Part of a small language model's weights: width 192.
MLP neurons of a small language model. Each row is named by its layer, matrix (gate and up: input weights) and neuron, and shows model dimensions 64-127. Each number is 200 + 30 x the weight over its row's rms, rounded and kept within 0 to 999. A neuron's up and down rows have the sign that makes its largest values positive.
A block is one neuron, or neurons of one layer that tend to fire together. Before each block is what it responds to, as a language model described it from the Wikipedia text at the highest values.

Biographical birth parenthesis
L9.gate91,189,168,203,228,197,180,150,201,188,230,178,217,157,151,136,173,239,240,190,232,249,184,204,228,218,203,181,199,199,184,162,261,175,177,216,296,198,192,162,216,230,210,199,230,201,219,267,180,227,229,245,198,195,221,227,159,153,175,199,214,213,154,184,216
L9.up91,191,139,181,130,215,223,195,189,201,239,237,201,162,203,211,248,210,209,184,166,179,179,189,258,201,188,214,240,263,181,150,212,178,208,203,172,215,203,216,181,243,230,177,206,168,247,210,205,204,187,224,201,196,199,214,175,205,221,193,223,233,203,213,198
L9.gate270,195,193,213,180,189,126,186,253,293,127,214,192,197,241,230,225,192,284,168,192,181,169,216,178,189,146,245,227,237,213,193,189,218,176,203,197,196,239,149,234,195,210,184,196,228,227,188,196,209,181,191,197,195,207,234,173,189,215,182,191,190,192,176,244
L9.up270,215,239,201,190,204,134,199,199,174,230,256,189,154,205,204,196,244,273,244,157,198,224,206,220,202,197,164,212,191,153,182,207,172,246,199,278,264,190,261,206,213,199,189,196,174,190,185,159,167,225,193,199,224,211,112,198,195,166,199,197,190,168,137,216
L9.gate410,248,225,173,183,220,235,194,193,226,205,192,182,179,213,239,211,184,196,167,158,188,194,237,188,247,221,247,204,115,200,207,180,168,207,201,190,157,258,207,205,156,169,177,195,147,243,213,214,261,227,197,228,174,220,162,167,226,205,216,193,138,223,217,196
L9.up410,214,201,191,179,246,148,179,212,170,206,203,226,185,253,211,192,232,243,232,152,217,144,209,191,284,192,213,186,172,166,214,239,179,202,198,172,210,270,194,185,245,226,173,220,155,184,163,204,215,197,180,210,211,208,168,214,243,241,128,180,159,167,189,220
L9.gate415,193,207,187,165,227,208,214,248,218,202,220,192,167,182,217,221,122,232,189,208,182,179,196,184,182,208,162,237,205,199,176,171,205,163,181,169,211,176,181,171,197,171,183,235,192,165,208,269,203,196,211,147,195,165,179,213,198,268,243,210,234,207,151,217
L9.up415,129,262,205,218,227,178,195,182,213,240,163,186,172,198,227,194,208,211,195,145,225,231,209,204,244,190,231,235,189,227,251,233,200,208,114,193,206,168,171,186,226,250,171,212,163,209,184,186,229,246,178,212,185,174,164,178,204,168,216,212,186,172,231,185

Opening quotation marks, word starts
L7.gate293,226,146,235,255,169,205,151,183,240,202,197,224,144,240,131,213,212,203,213,190,194,207,217,179,197,205,215,170,192,238,210,200,183,187,201,171,222,220,220,191,236,232,257,223,187,240,258,227,217,216,199,186,155,228,158,222,230,214,209,217,201,223,231,227
L7.up293,243,217,164,193,237,210,169,166,200,185,236,266,207,154,243,186,189,220,210,237,149,174,71,157,216,235,240,178,171,140,164,197,178,174,172,197,234,201,202,157,220,158,229,199,143,143,200,223,203,205,218,188,205,172,174,202,211,181,152,154,179,229,184,234

Verb after lead subject
L7.gate15,166,186,215,203,116,210,228,245,225,161,197,176,221,174,146,203,160,150,190,223,230,188,210,162,176,163,204,118,167,182,195,193,178,188,223,186,178,152,188,209,163,208,192,182,193,203,169,206,266,161,169,221,209,150,182,258,171,184,199,176,172,177,233,169
L7.up15,236,201,232,208,193,202,151,246,260,204,189,187,165,184,258,247,174,243,234,168,205,202,229,256,157,191,249,242,227,178,193,192,215,203,185,181,188,214,162,171,191,185,214,204,185,223,149,214,190,164,252,170,192,213,201,212,241,198,199,206,183,195,250,197

Post-subject definitional verb
L2.gate45,196,209,174,208,134,155,175,231,189,187,244,162,203,203,245,249,212,220,140,228,185,204,181,198,204,196,238,173,155,191,231,187,176,216,178,227,264,228,225,178,162,214,230,240,198,217,244,207,204,211,199,218,175,228,210,174,201,188,205,168,168,115,207,157
L2.up45,187,228,191,231,157,152,175,212,163,234,142,218,183,224,200,233,199,215,171,259,193,212,158,176,189,158,207,231,160,196,249,187,205,187,188,187,166,217,210,199,158,219,225,231,201,175,211,217,238,293,171,172,201,169,226,180,146,179,181,239,131,174,192,160
L2.gate52,168,214,259,223,172,143,228,209,175,153,265,200,155,186,196,193,259,253,140,248,163,261,141,170,220,170,139,186,221,206,203,184,147,200,211,214,159,204,198,242,262,207,202,182,248,210,242,213,237,200,195,214,182,187,233,182,202,166,167,191,227,181,203,181
L2.up52,256,174,162,188,175,195,204,180,171,259,179,204,202,206,180,235,220,191,203,203,181,210,201,239,205,205,218,161,183,171,201,264,207,202,161,166,194,220,234,201,210,135,165,201,171,243,181,229,182,153,189,242,207,205,216,242,146,193,178,172,132,185,160,223
L2.gate96,220,250,207,218,210,190,214,197,241,172,223,247,152,241,158,223,195,213,184,215,209,191,181,225,171,225,202,219,146,167,201,162,171,186,164,170,173,253,162,197,197,190,208,201,229,248,202,199,192,194,208,175,229,172,136,190,171,131,177,194,130,211,155,159
L2.up96,198,249,211,221,183,207,128,187,166,161,189,220,172,226,209,205,200,188,181,177,162,172,160,188,187,237,206,247,127,247,232,134,180,176,226,174,237,205,204,224,165,214,160,247,185,208,188,220,151,190,181,161,216,156,194,184,188,179,191,219,221,177,194,191
L2.gate115,197,131,202,247,243,151,233,217,206,199,213,221,214,153,200,210,219,188,175,250,249,190,230,247,201,210,220,201,162,174,161,197,190,216,187,186,194,176,214,211,137,194,196,187,182,162,124,186,218,195,201,211,189,246,209,209,187,193,187,165,146,242,222,222
L2.up115,212,181,130,221,178,211,236,176,244,208,160,148,204,158,193,204,218,245,174,187,170,214,164,142,198,223,247,259,197,170,170,238,222,264,276,227,203,220,220,193,174,143,181,232,209,195,202,160,192,222,261,169,202,216,251,183,206,221,180,230,150,221,201,219
L2.gate206,173,216,232,221,220,152,172,176,165,204,205,215,253,156,233,183,141,268,226,248,164,176,222,198,225,222,238,205,162,252,244,260,204,207,176,197,206,157,195,217,193,214,257,207,160,204,198,189,187,230,143,163,190,169,192,184,204,225,176,214,204,181,235,217
L2.up206,203,215,193,246,226,253,225,218,160,175,216,205,244,201,175,240,208,236,237,215,152,245,177,179,196,182,218,188,186,182,186,197,180,164,121,235,191,202,139,189,204,203,184,225,215,145,228,180,195,213,160,224,185,226,250,196,144,223,143,213,172,192,216,209
L2.gate212,162,234,231,213,219,242,148,125,200,228,144,191,204,189,219,197,169,183,201,150,183,222,217,197,189,188,250,170,173,204,206,213,171,191,202,228,193,216,202,161,231,169,231,204,190,151,263,189,238,198,215,278,176,225,161,199,220,178,180,173,189,164,231,202
L2.up212,224,174,227,213,226,176,227,189,277,160,185,172,238,185,216,228,194,210,173,226,160,172,222,271,183,182,231,203,233,211,206,198,132,190,160,173,154,178,211,211,206,174,204,244,154,183,144,218,204,223,239,198,175,239,199,218,150,162,206,183,188,180,194,251
L2.gate234,235,254,197,209,186,155,175,170,221,185,212,223,220,209,260,197,152,187,194,234,200,249,197,186,217,165,242,186,207,222,189,190,174,220,188,198,198,174,204,212,252,161,210,200,167,223,216,244,230,176,163,196,228,199,266,181,179,163,191,230,178,152,235,166
L2.up234,216,146,180,202,224,193,186,148,237,277,201,224,169,233,213,200,169,194,213,186,174,234,186,114,226,241,188,212,202,197,182,243,187,180,213,186,201,173,196,225,167,238,197,205,146,191,186,195,158,241,240,198,235,155,283,172,159,210,163,175,277,239,229,199
L2.gate254,239,196,158,185,242,215,187,179,209,149,212,221,132,232,173,184,190,190,136,240,210,210,214,190,223,183,228,191,192,149,230,196,212,233,236,206,186,157,269,157,152,205,126,160,166,191,264,178,273,193,244,188,196,183,205,170,210,173,202,220,159,184,227,231
L2.up254,215,246,175,221,162,197,170,192,196,186,227,200,228,182,225,197,214,214,180,221,142,219,242,149,201,220,208,222,178,162,193,179,191,163,214,172,186,184,253,167,198,162,143,271,171,201,218,181,213,257,196,163,216,202,217,200,171,198,247,228,158,240,167,194
L2.gate277,157,220,275,271,188,222,193,168,154,169,154,185,210,234,255,203,235,249,172,253,185,275,226,153,234,159,254,198,208,175,170,139,235,200,174,212,211,231,222,169,191,243,214,183,197,234,197,248,214,214,203,172,207,220,227,178,201,184,198,247,151,183,193,207
L2.up277,206,166,191,184,161,247,185,191,197,197,209,184,145,241,261,162,232,225,174,259,218,262,249,204,196,162,202,208,203,166,213,200,217,226,157,228,200,209,187,211,139,233,182,198,215,224,238,266,185,199,115,192,207,230,223,201,183,216,196,230,218,209,244,188
L2.gate297,198,202,207,192,214,219,163,172,260,186,177,186,188,187,263,200,178,170,251,209,225,203,233,187,192,213,205,207,233,291,260,211,204,189,196,235,202,146,217,191,197,188,211,156,237,237,184,136,248,216,224,254,175,145,209,191,158,181,204,146,192,203,174,167
L2.up297,247,180,233,157,148,248,186,185,215,227,146,167,204,191,241,178,180,187,243,198,244,178,228,186,150,163,188,204,204,212,247,219,201,199,250,188,225,190,152,166,186,167,185,192,196,238,233,216,211,242,240,155,173,206,196,184,195,187,235,200,204,208,260,200
L2.gate300,196,203,151,218,160,269,216,186,268,173,211,183,225,228,199,199,172,146,264,234,182,191,171,205,216,204,182,202,175,206,227,241,182,255,243,139,194,194,228,220,198,181,169,218,184,150,139,196,202,165,139,149,201,217,203,162,231,232,262,244,204,220,195,253
L2.up300,236,152,215,214,136,207,253,217,218,216,189,185,164,197,252,185,201,220,197,234,268,210,194,196,223,202,194,177,222,193,175,233,234,235,201,199,191,193,146,213,164,222,157,195,187,212,203,247,201,243,191,201,195,159,223,197,147,173,193,234,177,178,160,219
L2.gate305,206,196,191,218,171,165,203,207,163,158,240,230,170,284,254,174,192,192,194,143,203,221,211,159,197,160,191,215,202,151,198,171,166,196,191,272,173,167,211,207,182,237,165,205,242,234,232,200,164,205,235,162,195,181,205,137,206,150,193,234,188,153,195,157
L2.up305,235,244,192,207,208,142,205,243,153,176,237,230,182,226,235,199,147,180,176,197,244,260,181,160,200,184,213,194,161,214,208,176,145,163,213,249,153,231,190,173,178,194,197,214,176,237,209,203,180,255,224,158,191,195,202,155,222,145,177,208,186,152,234,176
L2.gate307,252,185,269,189,225,127,214,209,251,201,177,227,178,200,203,217,205,274,164,200,241,192,167,194,179,208,196,186,178,179,139,162,182,230,194,202,225,204,236,154,241,195,243,209,228,241,195,197,264,196,191,192,187,249,221,194,145,186,196,170,133,198,221,141
L2.up307,175,212,257,186,229,182,217,151,229,220,208,212,201,188,163,193,235,198,181,164,199,171,166,229,197,175,186,219,233,159,227,163,167,230,192,148,170,223,197,223,209,221,251,194,261,240,227,239,181,199,249,178,225,233,199,175,170,240,244,181,247,194,179,181
L2.gate348,168,228,212,236,152,212,260,166,220,211,209,230,220,233,239,207,212,230,158,228,199,188,178,154,195,189,189,191,222,234,246,131,168,221,177,216,213,187,124,192,203,147,164,206,182,254,180,180,221,179,237,216,160,169,193,159,194,218,166,191,140,204,246,209
L2.up348,164,210,193,177,207,200,166,204,184,173,212,211,186,215,187,231,222,214,134,219,155,239,154,219,211,192,185,238,183,226,210,182,167,222,172,220,219,167,183,191,250,161,151,231,191,220,210,181,240,210,217,222,195,203,253,136,186,220,167,200,174,212,261,179
L2.gate427,215,144,189,160,205,219,217,198,203,221,222,203,217,276,245,198,245,194,212,218,212,231,193,205,210,186,201,239,207,200,257,226,219,240,268,190,171,219,196,255,174,187,225,181,251,206,187,177,213,212,237,241,175,240,227,177,160,148,233,187,156,208,160,208
L2.up427,208,183,168,185,134,223,143,239,199,197,191,205,167,246,186,190,182,217,123,182,202,196,220,185,199,179,208,175,227,179,226,246,259,182,216,245,280,203,170,198,211,227,201,221,205,191,188,209,152,237,188,244,234,201,241,217,179,207,176,191,219,158,178,145
L2.gate464,189,193,192,199,196,201,199,237,139,209,224,191,195,263,187,207,247,184,196,187,171,130,199,184,156,229,201,247,142,179,196,176,169,219,175,201,216,160,169,223,203,185,248,227,278,195,225,259,209,144,168,221,200,174,233,225,159,216,132,192,230,226,169,195
L2.up464,219,148,185,231,242,160,208,182,155,163,210,215,178,206,191,187,210,126,192,223,209,204,232,216,219,151,236,207,160,188,207,221,199,166,177,169,216,173,219,254,188,187,195,157,215,126,231,236,179,191,213,195,242,215,173,192,181,188,202,163,218,236,188,174

Opening quote before titles
L2.gate10,209,235,174,233,220,182,181,224,223,185,159,164,188,168,216,185,157,153,272,217,175,185,220,199,247,252,214,206,260,170,171,250,215,186,180,172,251,182,228,174,189,235,201,237,164,236,188,214,143,240,160,161,163,179,188,209,212,207,184,228,217,201,186,191
L2.up10,198,193,209,265,201,198,181,137,249,200,204,199,208,233,208,226,209,195,226,230,160,202,234,200,178,179,202,196,191,201,204,179,182,250,209,159,192,271,208,183,227,232,205,232,191,240,216,154,167,236,212,171,177,194,178,182,176,260,169,200,237,169,212,148
L2.gate80,190,198,223,201,223,165,216,217,169,201,237,203,156,193,142,227,229,221,225,182,226,161,186,182,283,214,171,212,204,168,161,222,234,194,151,227,227,195,239,223,244,224,170,169,249,221,228,203,250,238,187,221,149,201,177,227,153,224,208,140,155,215,181,240
L2.up80,128,168,257,229,224,178,147,204,228,173,171,210,236,164,171,211,184,239,179,197,224,249,224,208,209,218,208,154,202,172,198,144,180,212,225,175,236,155,179,170,173,267,199,216,201,230,183,262,188,223,171,204,172,186,265,262,198,195,190,240,235,222,214,194
L2.gate100,122,197,206,161,276,208,198,201,225,184,223,181,157,190,204,195,204,161,230,170,216,206,191,180,142,208,213,211,271,208,193,226,216,163,213,181,168,188,166,173,157,210,215,262,145,226,230,200,183,217,243,180,204,179,187,217,238,214,219,233,161,191,173,184
L2.up100,168,190,156,147,249,220,225,172,206,205,205,164,178,233,199,188,192,218,233,198,171,218,185,186,177,228,190,176,207,189,158,212,187,157,207,224,184,151,204,173,195,175,148,172,252,230,225,222,250,123,215,161,223,240,191,204,260,194,212,226,237,196,235,228
L2.gate137,217,179,235,136,172,218,190,148,197,166,226,188,165,188,193,254,186,168,187,227,201,207,237,195,197,141,184,181,250,189,188,180,207,225,193,185,225,121,221,181,216,244,213,192,207,238,276,167,268,202,173,245,210,236,246,209,199,155,202,215,160,168,207,197
L2.up137,168,207,219,138,247,163,233,233,234,200,223,222,146,227,195,205,231,170,166,219,232,197,230,208,186,176,210,176,230,141,181,213,200,207,216,148,240,209,212,156,255,253,168,189,208,212,217,184,160,185,228,168,193,232,206,243,305,186,252,218,163,229,183,213
L2.gate151,129,201,231,184,224,194,187,161,181,235,215,215,227,158,227,216,230,214,225,225,257,227,163,206,197,212,204,203,212,213,241,205,237,228,141,227,222,180,202,172,171,182,197,233,225,181,186,162,228,194,212,198,166,179,186,211,178,244,192,201,157,196,175,185
L2.up151,149,197,231,151,190,194,146,156,240,136,196,171,181,217,152,204,208,188,186,237,182,161,208,210,230,194,227,173,236,277,238,208,211,132,188,247,184,179,223,210,206,194,170,172,260,257,205,215,213,192,229,201,181,233,215,242,179,241,165,191,200,134,172,174
L2.gate201,179,206,238,191,204,208,227,178,226,182,183,240,218,242,221,169,236,202,228,218,185,207,174,147,126,236,216,201,229,235,224,260,177,229,230,170,129,220,161,183,250,212,156,199,173,179,220,243,197,210,208,183,178,189,196,192,206,172,165,242,247,229,214,254
L2.up201,241,218,217,186,207,198,238,164,182,187,197,198,196,176,217,229,185,220,227,159,189,210,197,207,193,193,197,215,239,180,241,166,169,213,211,154,202,149,186,180,224,253,190,239,209,189,223,205,191,213,194,224,199,172,181,204,225,210,206,182,217,206,224,151
L2.gate249,146,240,250,237,201,250,191,212,214,226,241,231,216,245,196,207,188,212,184,165,176,193,174,137,238,254,210,192,166,256,208,221,212,218,256,236,243,214,198,233,192,233,273,242,214,215,203,145,174,171,217,218,169,187,220,199,200,189,200,197,196,152,223,201
L2.up249,177,210,239,196,237,182,208,214,228,178,210,221,190,162,203,169,180,204,222,234,235,236,206,196,176,187,256,194,171,187,194,208,191,179,221,217,220,201,190,268,173,183,187,165,181,191,245,203,256,176,251,215,131,210,179,227,226,157,181,201,213,164,197,177
L2.gate265,145,156,145,237,224,225,181,152,184,222,185,173,196,197,215,220,166,219,167,203,150,231,244,185,191,274,186,192,182,198,179,233,146,269,191,240,193,226,183,230,177,242,237,253,193,208,201,199,235,221,181,211,205,180,139,217,229,173,186,206,159,192,186,203
L2.up265,256,207,168,187,206,222,185,189,176,202,157,197,172,196,210,243,193,188,208,222,197,213,209,215,186,172,239,253,221,223,200,197,235,266,179,246,137,141,182,190,227,260,242,169,218,197,190,242,198,184,187,164,177,188,202,201,238,209,170,193,168,162,172,194
L2.gate283,183,172,188,213,201,181,214,174,199,205,206,199,213,178,190,212,145,232,208,164,200,164,197,188,186,176,214,214,287,200,231,209,213,195,204,222,224,220,178,225,171,206,258,219,208,213,219,191,231,230,135,261,145,232,193,171,165,227,196,218,138,219,208,212
L2.up283,223,173,260,214,156,168,220,175,218,148,234,186,222,154,234,201,214,199,176,239,204,189,225,196,237,211,175,220,216,205,202,212,210,218,189,234,215,145,206,213,181,250,229,197,200,198,214,217,211,171,196,180,163,219,186,156,188,196,173,249,163,254,229,157
L2.gate312,200,205,208,170,252,205,223,194,192,228,200,203,185,212,248,192,204,215,213,224,170,182,147,210,173,207,228,143,216,166,191,205,176,184,160,183,193,237,171,197,183,259,161,223,214,212,175,231,176,151,206,170,191,206,228,137,204,168,215,240,215,237,211,223
L2.up312,163,208,174,141,205,179,172,215,246,232,229,185,213,201,222,173,168,208,207,219,235,139,205,176,174,186,226,207,200,195,209,169,196,205,226,181,213,199,163,236,217,202,199,181,192,166,235,198,196,152,200,202,184,209,275,210,216,155,160,238,150,225,165,198
L2.gate364,163,184,242,188,249,188,194,217,135,135,208,201,105,148,212,188,177,223,221,215,216,284,154,101,196,189,249,175,185,194,212,232,164,246,220,191,170,175,196,215,241,157,208,238,190,178,126,250,198,179,195,209,183,201,164,176,208,210,174,192,191,162,214,202
L2.up364,197,227,203,159,211,200,190,229,184,161,183,186,138,203,149,205,206,237,186,138,241,210,222,159,197,244,237,181,174,233,222,170,197,188,191,250,191,250,209,174,239,166,183,181,201,143,205,199,216,224,218,191,221,189,224,227,203,206,152,195,223,197,234,243
L2.gate373,228,161,195,241,217,206,156,193,193,206,209,172,172,226,180,253,185,195,156,156,207,241,181,201,183,191,175,235,158,178,169,194,213,173,272,221,214,206,185,236,242,170,193,220,204,205,215,242,194,200,178,205,197,203,211,153,165,161,135,201,217,167,160,189
L2.up373,181,253,201,199,261,211,157,209,232,189,193,205,204,203,156,256,218,188,182,209,188,229,94,199,211,216,193,208,195,208,157,198,199,203,227,200,195,238,191,249,180,180,214,248,166,203,188,244,228,251,221,204,248,185,197,229,242,171,211,201,198,134,159,209
L2.gate393,235,244,138,221,176,145,214,213,171,174,226,207,209,223,253,243,200,179,236,259,198,165,186,207,208,186,183,216,218,193,235,213,204,177,158,233,180,197,189,181,206,245,223,183,221,216,260,235,225,213,215,190,202,220,200,234,135,181,178,220,233,161,174,220
L2.up393,220,186,223,144,176,200,239,209,213,227,250,218,209,229,223,200,192,217,256,199,180,201,135,203,128,169,144,195,175,242,204,186,231,199,231,207,243,220,211,181,185,171,179,223,175,204,203,212,225,226,186,200,213,204,195,191,187,187,204,238,194,202,186,217
L2.gate397,266,226,184,193,164,209,230,240,238,156,197,176,172,164,262,184,184,165,213,218,182,189,178,201,205,234,256,180,141,208,238,189,165,256,252,176,166,237,156,209,244,197,171,255,192,200,225,206,213,190,188,165,157,138,212,209,194,222,167,193,183,204,228,209
L2.up397,221,195,176,258,208,181,187,229,180,191,199,125,237,158,152,207,198,230,218,195,221,229,145,221,203,201,197,193,204,182,226,264,225,171,198,244,196,248,213,178,208,182,226,247,215,232,187,171,157,230,187,212,190,164,141,183,220,199,167,196,206,264,183,225
L2.gate443,174,208,216,249,218,174,228,211,182,228,183,190,237,183,209,217,128,202,228,164,216,104,183,189,175,238,226,195,183,241,217,217,182,208,211,214,187,236,164,201,208,202,258,192,240,166,142,201,235,251,181,206,150,182,210,214,196,220,139,237,132,205,172,219
L2.up443,213,172,226,233,210,151,222,145,238,258,180,201,236,161,220,222,197,216,169,136,213,186,210,232,231,193,199,188,250,205,213,204,243,194,241,191,211,192,200,169,180,185,229,128,242,189,175,191,247,266,195,105,211,175,235,179,178,193,138,191,277,228,202,176
L2.gate511,192,187,208,244,184,165,211,165,213,156,282,142,198,194,177,147,194,244,207,255,173,221,254,200,226,197,251,145,178,223,233,267,210,240,220,203,227,168,238,210,192,192,195,134,160,202,217,216,244,200,213,214,234,179,233,166,232,200,172,192,257,208,206,226
L2.up511,153,168,184,196,168,166,194,166,207,188,172,209,165,241,169,150,238,219,161,169,160,200,201,204,196,178,207,165,220,207,117,202,209,201,213,193,207,165,198,205,185,206,207,184,235,191,167,174,210,187,282,188,208,187,277,242,230,192,215,230,242,203,167,163